Part of a small language model's weights.
Training: a variant of Adam for these matrices, 966M tokens, 14737 steps.
MLP neurons of a small language model. Each row is named by its layer, matrix (down: output weights) and neuron, and shows model dimensions 144-239. Each number is 128 + 32 x the weight over its row's rms, rounded and kept within 0 to 255.
A block is one neuron, or neurons of one layer that tend to fire together. After each block is what it responds to, as a language model described it from the Wikipedia text at the highest values.

L6.down253 [ 58 113 197 101 120 152 178 118 133 119 116 133 126 183 144  83 164 112 116 106 160 129 211 136 151  90 133 132 152 126 133 109  80 107 181 144 135 166 120  71 144 109 148 129 147 141 165 175 110 190 160  78 135 112 136 131 110  93 106 126 144 115  93 112 151 101 134 148 137 110 105  63 146 146 129 111  90 113  92 134 167 137 112 136  89 137 184 182 106 136  65 104 122 164  93 152]
L6.down659 [101 132 141 129 161  97 124 179 105 138 124 169 135 111 174 101 118 100 113 164 174 123 171 123 143  92 136  93  94 149  43 118 169 167 119 121 116 137 117  96  95 119 119 163 113  90 204 163 112 115 111 139 156  75  50 146 134  57 179  77 141 168 133 144 161 143 100 223 137 106 148 118 111 115 162 114 117  98 148 108 102 150 139 129 119 124 139 125 117  71 128 185 137 140 111  99]
Responds to: Subject before its verb. Words ending a clause's subject right before its verb, often character names or pronouns in plot summaries, such as Chuck, One, it, to.

L3.down283 [135  93 136 157  85 184 122 137 121 131 100 105 152 127 131 111 188  91 129 197 132 102 125  86  99 143 107 125 145 104 162  97 100 159 105 182 166 171 119 101 143 138 199 104 146  83 163 128 161 107 121 134 200  94 103 104 146 152 169 137 136 121 171 166 107  89  77  82 150 110 159 127 155  95  91 133 135 138  96  89 166 115  86  95 193 101 117 145 125 149 170 136  69 128 132 103]
L3.down439 [ 84 137 116 132 136 179 105 162 115 119  81 148 119 134 128 118 116 106 115 137 179 104 191  77  73 168 135 112 136 141  74  63 151  94 100 165 143 101  76 115  97 157  92 104 145  79 122 152 110 123 162 133 188 113  99 141  63 161 155 161 130 100 137 126 148 119 154  76 169 181 147  93 154 125 175 148 121 155 190 101 153 117 155 123 151 129 142  64  76 129 178 137 125 156  81 121]
L3.down475 [ 76 168 103 116 114 140  79 142  37 159 128 144 139 152 133 125 145  67  75 141 251 118 157 124 100 158  93 110 144 144 112 117 144 177  74 152 167  75 112  80 147 100 166 105 158  93 118  56  57 157 115 106 112 178 136 160 103 143 117 133 136 168 114 118 111  98 164  91 174 107 168  52 172 188  78 151 112 140 174  69 136 124 168 132 183 118 163  90 160  67 138 147 121 138 119 169]
L3.down1456 [114 179 147 186  98 105 123 107 139 124  82 150 114 120 172  88 162 114 120 160 108 103 158 147  92 139 125 128 137 149 149 110  80 137  92 162 170 140 130 111 103  97 127 221 178 131  57 153 191 130 125 104 142  94 103 171 105 136 143 123  75 127  91 145 136 135 110 117  79 190 117 198 103  91 128  90 122 165 117  73 133 124 114 119  89 163 114 127 159 131  82 134 101 143  72  88]
Responds to: Paragraph and article boundaries. Paragraph-ending period-plus-blank-line tokens, the "=" opening a new article title, and the first letter of a new paragraph (Wetherill, Copiapoa, Scarritt).

L3.down98 [ 92  93 112 177 126 150 141  79 121 147 156 108  90 155 142 112 123  83 183 155  54 123 134 119 179 152 128 108 180 123 135  99 159 148 108 100 107 145 189 131 157  98 153  64 143 149 118 116 206 107 133 128  99 118  80  78 200 136 121  98  72 113 210  77 174  84 163  49 122 145 146 136 157 101 149  69 147 164 119 116 168 174 154 122 128 130 135 121 129 141 104 146 132 149 166 129]
L3.down1362 [106  85 154 110 108 133 111 108 208  59 173 163  91 175  98 105 129 131 165 145 127 117 116 127 148 147 137 118 157 138 180 145 167 142 191 115 156 129 124 155 158  84 134 113 132 127  65 172 125 139 135 146 127 190  86 151 155 141 121  95 122 154 101  61 147 147 163  69 158 117 116 154 135 176  63  97 177 152 134  80 180 112 127 143 131 137  84 125 142 141 139 140 123  77  58  98]
L3.down1616 [ 68 106  92 126 120 174 159 144 110 126  75  87 129 153 165 159 101 168 137 118 168 138 114 137  95 115  95 139 189 121  78 142 108 132 105 145 145 152 128  83 139  95 108 121 157 177 145 176 124 141 129 132  96 142 107 156 160 146 150 217  91 140 164  97 162 153  90 101 200 190 103 133  80 119 113 146 168 114 158  94 172 204 111 156 131 153 131 105 153 165 109 158 130 123 144 149]
L3.down2418 [144 152 125 146  88 155 116  90 148 124 134 111 158 115 107 108 118  91 150  78 133 133 101 127 177 113 106 164 182 145  92 190 155 189 153  91 192 120 123 138 184 148 125  78 101 140 123 150 159  82 117 125 135 127 205 102 127 160 147 133  83  92 116  95 164 127 115 114 180 140 146 124 121 106 132  75 189 176 176 105 130  91  99 105 139 128 118 146 121 126 150 138  85  93  74 137]
Responds to: Main verb after subject. Past-tense main verbs right after a long named subject such as a person, outlet or organization, e.g. said, described, elevated; also table bars after names.

L6.down2403 [127 125 122  97  99 145  80 165 115 138 169 112 132 172 104 169 130  92  88 135 104 145 141 129 127 113 172 132 146 143 156  90 112 146  84 138 179 139  96 115 186 165  86 150  98 173  84  77 137 144 177  89  97 141 220 141 159 146 191 141 121 124 139 140  99 160 141  91 143 167  96 170 126  55 126 149 135 208 130 148 162 171 117  90 100  95  96 144 189 119 145  33 144 108 108 150]
L6.down2674 [ 89 121 144 137 160 140 107 154 155 118  98 140 176 102  94 117 134 119 180  66 114 152  55 189 183  93 139 174 108 134 161 179 131 111 104 113 109 109 126 100  71 150 146 148 125 134  92  77 142 105 116  35 137 190 117  61 135 224 151  72 171 111 129 141 109 131 128  95  72 111 150 111 109  97 141 138  90 129 136 124  91 137 102  91 117 107 110 154  97 102 141  89 135 175 108 135]
Responds to: Abstract noun endings. Final pieces of abstract nouns about social, political or emotional ideas, often before "of": awakening, eradication, rivalry, criticism, cooperation.

L6.down1085 [100  98  93 127 172  79  96 160 162  96  81 106 115 129 155 122  94 143 133 207 116 152 194 177  97 113 120  86 120 118 114 123 168 150 145  23 160 173  95 163 119 141 161 113 134 148 149 183 166 165 134 164 139 133  99 192 121 144 138 140  92 116 158 109  79 177 143 145 138 119 116 101 127 123 123  56 165 137 128 132  75 128  71 146 123 100 181 145  92 108 147 133 141 117  90 133]
L6.down1439 [126 151 119 117 168 132 128 135 175 119 130 154  72 103 150  76 158 101 129 127 204 116  88 151  61 127 122 109 107 106 144 166 122  87  68 128 141  67 164 126 128 122 107  96 145 134 157 153 192 183 140 155 155 105  91 145 116 147 103 168  88 126 133 143 125  80 123  76 120 119 108  80 120 120 133 135 129 102 101  96 143 149  90 121 122 153 114  70 153 131 135 118 152 144 126  93]
Responds to: Word-initial P/F fragments. Fires on an opening word-piece, mostly P, p, F, Sp, that starts a longer word, especially foreign names or terms: P|ahomije, p|our, Sp|rache, F|olegandros.

L2.down619 [146 127 144 172 101 133 125 125 146 122 121  87 131 120 158 135 139 128 112 123 159 109 112 165 101  57  92 125 147 204  97 137 156  92  92 126 160 188 105 127 126 122 100 119 154 136 191 167 102 145 142 105  90 142 128 178 170 151 103 127 116  86 127  97 177 131  66 143  38 152  73 156 129 116 129 120 131 103 135 105 124 165 190 181 129 170 118 158 106 171  72 144 117 131 118 141]
L2.down1079 [133 116 148 103 133 173 127 154 120 144 142 114 137 125 100  93 119  98 183 100 157  91  89 138 151 189 138 162 138 110 116 137 166 127 143 110 147 132 110 121 115  74 148 137 162 112 143 146 139 124  64 206 142  93 112  94 162 114 149 108 111 106 158 159 118 138 150 105 106 124 106 135 104 109 169 105 120 156 127  72 165 113  90  94 111 167 141 158 113 179 144  79 131 188 146 132]
L2.down1531 [148 147 137 105 145 113 175  73 125 178 131 116 186 108 149 111 112 164 113 137 160  73 163 149 143  92 159 127 146 138  90  91 166 123  99 148 147  40 204 145 148  95  70 184 141 155 166 113 156 214 127 134  69 164 111 171 159 143 113 125 124  96 150  73  97 131 113 134 114 140 174 153 134 136 124 120 112 118 100 157 143 125 179 136 171 112 153 134 147 143 137 119 220 128 127 186]
L2.down1790 [106  76 148 114 118  60 134 135 108 136  58 152 115  99 139 171  90 118 171 147 170 120 179 144 152 146 170 109 101 154 104 130 115 120 141  98  97 142 101 141 132 153 100 108 129 119 111  97 129 179 119  92 187 151 175 167 143 160 121  91  91 125 144 112 153  95  85 154 130 161 140 169 125 180 154 129 163 127 165 136 111 140  53 129 110 116 149 157 157 165  59  94 166 112 109 112]
L2.down2282 [106  99 159 169 117  94  87 112 146 141  50 157 178 112 139 164 160 133 204 154 188  88 190 182 155 109 181 114 189  92 182 153 120 126 121 116 128 133 142 142 111 140 162 103 171  56  87 142 133 204  77 197 110  88 122 152 153 124 120 149 147 139 167 130 135 143  89 104 188 123 110 151 154 157 127 123 102 130 117 162 136 138 107 138 128 180 142 112  22 126 155 167 180  68 126 180]
L2.down2438 [ 78 130 148 137 128 127 138 125  83 125 131 157 171 160 120 141  76 170  83 126 203 120 194 106 173 141 191 119 133 147 124 160 162 132 161 103 178 127 119 207 176  79 189 137 136 140 181 113 187 145 104  92 141 165 156 163  79 117 160 109 133 130 158 109 124 191 144 199 103  90 156 165 150 137 153 113 157  99 179 145 107 180 133 141 163 154 144 133 151 208 127 155 112  59 123 167]
L2.down2447 [130 151 138 163 155 161 165 185 107  73  91 153 116 148  91  79  77 106  98 137 156 122 106 127 137  77 142 128 144 127 107 139 167 163 103 161  89 110 187 173 116 155  98 196  93 142 163 142 162 129  55 127  82  96 151 135 117 138 111 120  81 102 106  95 143 189 155 119 154 139 129 145 126 102 176  95  97 167 160 176 118 122 158 132 126 137 184 145 158  98 126  84 129 146 111 174]
L2.down2517 [151 131 128 148  70 166  89 113 214 159 108 106 175 102 146 156  99 151 185 130 155 101 133 145 160 133 111 162 183 152 115  63 125 108 126 109 147 125 146  97 179 165  85 112 135 162 115 162  49 145  83 151 200 148 125 135 142 114  99 151 192 160 180 165 101  99 157 116 112 117 125  92 103  51 127 183 112  96  81 178  91 137 117 146 159 166 150 166 118 193 130 137 112 130 108  96]
Responds to: Abstract noun endings. Final word-piece that completes a multi-token abstract noun, often a suffix, such as stupid-ity, att-itude, disappoint-ment, alleg-iance.

L2.down111 [145  84 145  89 110 127 167 126 109 150  96 146 128 139 129 135  84  95 164 105  97 130 120 130 141 139 127 124 121  89 122  81 128 142 136 113 103 200 119 132 139 146 117 115 194 128 138 125 116  99 145 107 142 135 163 100 133 151 132 160 192  77 125 168 140 139 125  85 121 124 159 115 132 100 154 102 145  90 116 144 139 174 163  91 118 130 145  91 143 158 104 162 141 152 125 137]
L2.down144 [ 99 163 138 151 146  97  96 166 128  87 126  70  73 108 186 126 198 107 105 149 145  97 105 162  87 103 118  57 109 142 140  83  83  93 103 171 190 153  98 117 134 144 103 167 141 145 169 114  98 138 153 153 111 192 151 155 118 147  90 130 111  88 126 135 162 186  28 100 118 189  82 154 137  75 120 170 117  87 151 126 127 178 128 151 131 165 134 165 106 151 113 127 142 158 104 118]
L2.down715 [132 158 170 120 140  89 144 119 121 122  99 133 133 117 109 110 134 133 144  89 138  76  96 123  94 158 217  80 122 116 134 180 123 143 111 167 147 175 132  96  64 175 141 119 146  74 156 153 128  99 125  98  84 180 123 116 142 125 101 120  70 138 154 141 139 132 161  80 105 114 130 167 123 113 195 139 225 157 180  54 151 179  94 105 157 153 109 177 178 156 123 121 102 123  98  92]
L2.down1319 [126 117 124 123 126 153 133  82 150 132 137 102 149 169 132  83  87 122 124 106 119 149 139  84 155 176 145  86 124 157 166 125 150 112 137  91 156 135 167 118  80 112 137 116 116 179 134 137 159  83 134 120 182 138 139  86 146 163  95 149 132 104  96 168 144  83 126 149 147 110 115 149 101 151 127 131 194 137  95 101 138 139 131 136 127 115 189 120 134 145 140 166 117 100  68 140]
L2.down1433 [193  92  89 126 140 134 131 111 175 100  99 114  91 100 142 122 142  72  70 154 143 108 134 151 146 108 134 135 109 150 109 161 103  96 156 141 129 108  78 120 159 159 137 132 106 142 143 123 108  97  86 154  91 134 109 168 135 131 156 146 123 175 186 109 132 132 139 181 112  98 117 143 113 211 168 133 146 143 175 145 146 104 105 136 165 105 157 114 125 163 174  84 128 112  80 107]
L2.down2132 [128 141 124 129 199 124  85 129 106 147  36 191  93 153  99 135 109  98  77 141 124 136 150 125 125 132 149 144 139 120 121 114 202 101 179 125 157 124 154 136 188 121 123 112 104 101 135 125 106 154 180 118 132 127  83 151 138 133 111 141 103  80 173 112 119 149 152 101 103  67 115 116  87 151 141 146 126 141  92 121 155 108 160 145 117 135 161  97 102  64 163 167 110  98 123 140]
L2.down2410 [151 127 168 141 171 148 130 129 142  95  91 168 136 140  85 123 152 146 143 119 137  83 205  98 129 131 220 103 151 152 108 176 129 117 132  85 153  80 109  77 177 147 120 131 179  82 131 180 138  99 141 137 111  93 142 141 171 101 162 146 117 117 137 134 111  67  96 155  97 132 140 143 144 161 119 103 159 120 202 189 173 157 134  67 154 135 132 106  91 165 137 106 159 129 125 126]
L2.down2432 [129 158 143 145 109 118 171 106 127  87 190 150 138  63  91 143 119 116 126 152  63 153 160 137 123 167  97 134 152 121 109 116 104 174 142 170 209  81 156 112 129 111 121 122 104 138 169 138 172 150 153 174  74  98 127 135  76 126  99 147 175  94 133  93 146 182 130 126 153 213 169 136 174  74 164  88 128 104 125 129 144  92 126 192 116 124 135 184 135 160  77 116 105 158 131 111]
Responds to: Verbs taking objects. Main verbs right after a subject that take an object or clause next, especially required, tells, gave, announced, led, remarks.

L3.down27 [132  80  93 146  82  72 147 166 168  74 171  92 139 100 138 141 161 123 111 107 166 128  93 120 121  94  95  77 167 122  93 137 171 124 164 101 131  98 150  78 113 115 106 117 139  96 100 141 123  96 156  89 112 149 128  83 163 154 151  85 118 143  82 192 176 166 169  94 123 136 121 135  82 186 164 125 125 142 162 113 148  73  51  97 114 140 121 131 160 107 122 128 124 150 134 154]
L3.down634 [140 137 141 135 150  71 141 122  96 108  88 101  75 145 111 128 105 185 141 118 108 100 149 148 130 126 117 111 136 109 127 109 179  70 135 158 157 130 147  84 104 109 117 135 130  95 110 172 158 121 119 127 166  74 127 120 163 116 142 166  89 117 142  84 104 102 153 140 113 167 173 153 110 135 224  70 139 102 198  93 143  83 147 170  97 154 168 116 154 152 175 199 141 125  95 106]
L3.down879 [149 204  68 158 173  79 158  47 117 109  88 144 123 105 114 123 109 130 122 115 101  99  95  81 196 195 108 112 120 125 126 115 161 109 153 146 116 141 118 110 143  88 140 131  98 109 132 125 201  53  62 133 101 155 143 117  91 149  95 125 118 136 132  86 121 126 158 177 111 117  99 125 123 120 120  45 125 113 178 109 167 140 195 122 169 182 117 141 118 188 190  77  92 108 168 158]
L3.down2118 [133 121 107 154 149 115 108 116 104 136 150 138 116 147 115 140 147 118 144 150 113 126 129 132 149 166 106 106  96  92 140 109  80 185 121 186 115 116 168 116 159  90 142 154 148 121 114 184 132 126 150 115 135 110 112 131  95 112  87 172  87 125 138 206  63 120 137  97 161 141  98 113 100 169 106 133 130 123 114 109 137 116 114 130 110 155 148 149 124 151  93 143 135 128 102 132]
Responds to: Causal/enabling verbs. Verbs right after "This", "that", "which" or "to" that bring about or grant an outcome, such as allowed, led, required, provide, gave; occasionally paragraph-ending periods.

L2.down127 [108 106  96  71 147 108 175 114 148 200 202 142 152 152 116 132 102  54 156 137 108 110 149 157 174 146 138 179 129  82 136 147 140 145  83 119 180  91 180 141 166 118 127 105 163 115  84 150 138 126 150 127  78  77 111 129 129 160 146 118 145 143 166 133  57 128 113 104 113 199 174  65 120 122 117 126 140  80 106  81 153  93 159 102 147 105 114  78 155 118 120 119 130  97 185 105]
L2.down472 [109 142 126 171 147 192 124 118  71 128 106 131 138 140 141 125  82 121  99 121 135 110 128 122 109 145 122 166  98  60 120 123 102  88 117 188 132 141 131  86 109 186  85 103 133 139 109 132 118 154 216 112 202 142 203 135 144 177 154 127 103 149 171  34 130 143 177 138 122 150 117 129 164 143  84 101 147 132 188 101  87 106 148 121 113 123 180 156  89 153 145 103 163 108 112  96]
L2.down1276 [ 94 102 151 190 144 149 115 144 153 108 141 103  90 113 153 119 129 136  88  70 105  57 114 150 166 141 184 106  92  82 155 142 100 145 148 140 147 114  53 154 129 107  70 100 149 115 138 159 125 117 146 126 144 112 117 149  83 144 108 172 193 128 191  82 178 144  85  86 105 180 112 158 152 133 155 133 127 154 124 136  91  60  98 139  95 103 137  96 164 137  94 132  86  77 127  91]
L2.down1410 [ 99 123 153 153 120 115  99 186 110 129 177 118 118 122 134 142  95 128  97  99 142 129 108 145 123 184  95  94  95 170 178 111  87 146 148  98 119 115 124 131 153  76  63 168 142 167 153 141  85 144 136  98 106 119  72 117 139 110 107 148 104 113 120 190 121 143 147 123 127 147  93  47  92 153 118  50 100 144 105 198 101 142 159 147 139  71 106 137 147 163 150 151  91 196  78 111]
L2.down2119 [169 188 149 157 163  81 124 144  90 123 130 111 154 112 140 153 132  46  92  82  84  98 138 124  90 126  91 114 168 156  88 125 159 164  77 148 140  94 166 180 155  93 126 147  89 122 113 149 156 102 147 143 136 115 114 121 129 134  80 133 165  58 109 154 125 168 137 116 108 163  96  77 167 136 144  69  78 103 136 210 105 152 141 154 120  87 154 152  77 143 155  69 135 118 136 124]
L2.down2363 [178 141 142 117 125  87 100 133 114 105 138 171 156 111  80  47  88 142 161 150 102 118 146 134 143 179 144 170 101 171 124 149 132 107 143 174 160 139 123 158 158 133 171 140 160 120 136 101  91 144 144  86  59 112 147 107 152  97 126  91 173 192  85 139 175 145 125 141 141 108 120 102 170  91 115 177 153 162 143  85  75 141 135  96 136  98  73 139 156  80  71 153 156 170 152 107]
L2.down2450 [171 100 110 192 146 109 151 160 145  84 115 117  62 183  96 133 105 166 156 118  77 114 158  84  93 130 137 138 140 105 148  84 112 164 134  99 141  98 111 115 154  68  96 173 157 153 150 108 160 138  92 163 123 152 134 155 104 133 158 115 142 100 112 130  93 136  94 106 118 185 102 107 183 126 193 157 112 116  88 114  86 118 111 164 155  79 123 125 114 222 113 112 146 117 101 123]
L2.down2678 [172  84 110 107 125  80  86  94 105  78 137 120 145 125 128 150 170 167 101  70 132  77 126 171 169  93 128 145 140 107 154 141  83 138 172 149 158 126  96 125 157 104 146 154 123 122 173 100  87 166 120  92  94 126 132 164  64 160 103 159 110 170 137 193 103 148  82 125  82 102  51 108 163  57 196 106 123 101  94 143 110  88 122 223 161  88 144  75 130 138 149 143 102 102 108  83]
Responds to: Split word/number starts. Single-character first pieces of words or numbers broken into parts, chiefly digits (the 9 in 1979, table figures like 8 or +9) and capital P opening a line (Purpose, Puerto, Pat).

L2.down241 [117  97 173  91  76 125 144 116 126  78 177 169 104 131 145  97 172  91 128 147 179 117 142 129  76 197 159  82 141 160 161 121 147 121 213 196 128 137  76 138 144 144 106 134 146  96 160 120  94  99 116 127 120  94 128 122 143 110 121 183 140 153 170 138  96 172  64  96  87 126  94  98 118 122 185  78 113 175  98 134 149  61 144 103 183  99 159 112 144 129 121 141  45 148 130 162]
L2.down658 [135 128 173 163 137 136 189  86 111 105 126  90 131 104  93 137 110  69 145 177 110 126  96 178  93  90 151 113 154  89  55  87 137  95 141  85 110 110 102  85 182 128 118 100  93 131 165 156 141 147 161 139 112 149 139 147  98 146 101  67 115 111 104  58 122 121  75 114 138 153 134 117 173 164 137 110 151  85 149 131 161  77 157 120 107 131 141 127 159  55  67  94 173 154 160 102]
L2.down721 [139 120 158 141 188 105 134 161  41  96  44 117  67 101 165 160 171 124 167 134 192 153  72 135 119 104 148  49  82  82 158 153 109 121 109 139 159 188  61 158 114 134 140  54 163 141 143 139 136  97 186 114 181 134 152 107 171 126 108 125 124 157 109 125 169 110 174  91 172  79 111 144 126 160 146 173 103 117 152 153 150  57 127 112 123 143  86 125 100 148 155 117 119 117 103 102]
L2.down1054 [ 79 196 169 141 156 163 138  78  93  51 184 103 102 126  93 167 183 137 116 121 154 105 158 142 129  84 150  53 102  61 174 143  96 121 184 130  67 136 158 143 140 124 182 119 136 106 177 121  89 101 109 113 113  87 163 131 128  66 106 120 118 144  95 149  82 144  78 103  90 147  78  97 179 157 175 191 110 180 111 130  86 120 153 172 117 124 157  96  63 107 107 131 115  63  99 170]
L2.down1208 [152 106  85 166 197 195 114 108 174 122  86 161 114  93 134 111 130 174 150  99 126 122 136  73 133 161 130  93  95 137 103 113 127  67 138 141 129 160  47  91  99 122 148 101 119 108  90 173  83 123 123 122 186 125 179  78  73 146 122  68 126 133 137 181 127 131 138 163 137 125 109  97  96  92 155 159 132 109 138 168 174 112 149 136  85 114 191  86 171 137 194 141  92 147  85 132]
L2.down1301 [115 103 118  88 109 113 122 183 192 153  89 135 164 117 129 125 126 147 150 109 132 176  82 100 118  98 114  98 140 125 126  70 180 113  77 105 150 120 164  90 152 129 176  95 148 121 118 174 135 122  92 117 139 131  79 150 157 136 114 135 114 122 143 212  71 124 133 112  45 137 145 138 192 106 149 196 105  92 141 141 139 159  68 181 122 104 136 104 154 222 170 139  53  87  84  61]
L2.down2361 [125  96 105  83 132 105  67  65 123 116 103 126 112 156 147  96 174 158  86 149 166  96 122 160 132  71 119  99 105 148 126 182  83 123 123  89  44 141  73 156 108 100 123  93 149 115 130 141 141 136 125 136 100  93 113 148 103 126  92 161  67 112 146  94 111 138  64  95 190 118 133 135 110 131 106 103 148 117 106  95 118  45 142 144 154 166  92 195 127  85 177 143 165 144  71  76]
L2.down2560 [113  90 157 128 113 129 104 129 112 106  33 159 150 144 156  83  92 102 117 111 171 131 108  89 155 103 111  83  78 136  60 175 111 134 130 102 130 195 133 162 159 200 128 114 116 129 103  90 108  93 102 147 136  93  79 131 112 106 101 188 105 130 158 119 131  88 158 196 112 149 122 133 147 190 155 116 153 100 133 147 135  80  55 115 119 119 134 132 132 132 177  92  98 119 141  75]
Responds to: Pre-verb auxiliary slot. Fires on words sitting just before a bare verb, mostly infinitive "to" after seem, claim, appear, rumoured, plus n't, not, would, does, as in doesn't know, seemed to be, did not recognize.

L6.down965 [ 83 110 122 145 105 111 157 161 163  98 140 119 168  97 184 115 129 158 101 130 132  76 173 129 172 160 154 155 101 158 124 125 136  90 149 118 120  93 155  82 156 100  94 191 119 142 161 153 124  89 116 195 104  90 125 172 155 144 120 107 101 173 102 178 123 126 131  99  83  71  79 160 168 103 160 155 146 150 142 123  92 108 161 149 137  84  66  83 173 123 138 140 122 112 161 144]
L6.down1598 [ 63  85 201 196  89 162 155  91 102 170 107 131 151 160  80 171 139 161 143  53  92  38 120  64 110  94 108 117  83  79  96  74 107  94 161 154 162  97 117 125 143 160 107  96 126  73 155 111 139 135  82 158 113 149 181 139  80 144  95 193 149 111 162 146 136 107 100 149 108 103 160 133 136 122 150 149 152 120 154 114 112 116 184 134 159 149 144  94 102 155 174 172 150 118  97 125]
Responds to: Complement-taking verbs. Reporting, opinion and decision verbs (or their final word piece) that introduce a following that-clause or to-infinitive, e.g. announced, stated, decided, opining, suggesting.

L3.down462 [146 129 141 117 167 149 148 114 135 163 100 138 147  85  64 134 124 128 112  96 149 119 152 140 111 113 119  45 151 122 125 127  84 133  75 163 141 151 104 130 168 152 155 136 115 118 128 208 129  94 117 109 129 123 240 113 131 113 105 174 166  67  77  94 131 178 198 130 109 157 160 115 176 160 151 122 104 171 142 199 146 110 170  98 151 117 146 133 125 132 143 161 141 121  65 154]
L3.down1419 [167 111 171 118 171 144 101  93 125   0 162 153 137 158 111 131 120 192 149 159 160 103 130 133 181 173  78 115 182 108  95 130 135 138  90  86 133 123 119  89  93 160 145 108 127 167 140 112 165 122 188 132 116 122 119 152 149 126  73 109  85 117 138 114 152 172  91 143 117 153 154 124 183 149 100 108 126 183 114 135 121 134 107 115  52 102 111 105 114 164  26 165  99 165  72 187]
L3.down1817 [ 88  99  92 153 126 104 138  91 106 141 132 134 123 118 136 158 152 105 173 161 158  63 154 143 165 139 120  84 155 141 139  90 107 163 127 154 147 127  88 146 131 138 121 143 112 165 132  78 167 186 127  94 193 114  97 120 109  68 115  76 133  89 117 142 155  94 149 150 173 139 138 118 186 137 147  80 140 129 100 142  72 167 118  81 110  89 120 169  97 152 142 115  96 157  54 136]
L3.down1921 [125 128 119 162  88 101 150  85 101 119  75 128  78 100 124 133 144  88 185 128 116 164 137 161 179 146 142 100 100  50 118 123  75 176 101 159 123  70 126 122 168 129  81 143 147 122 132  83 110 132 147 148 139 178 165 109 121 117 115 157 163  96 105 157 193 167 145  88 157  88 126 125 115 199 146 118 142 134 150 129 112 139 183 169 149  81 141 112 134 129 112 135 112 116 183 109]
Responds to: Infinitive to before verbs. Fires on "to" and other auxiliaries or negations right before a bare verb, as in need to, decided not to, don't, can sometimes.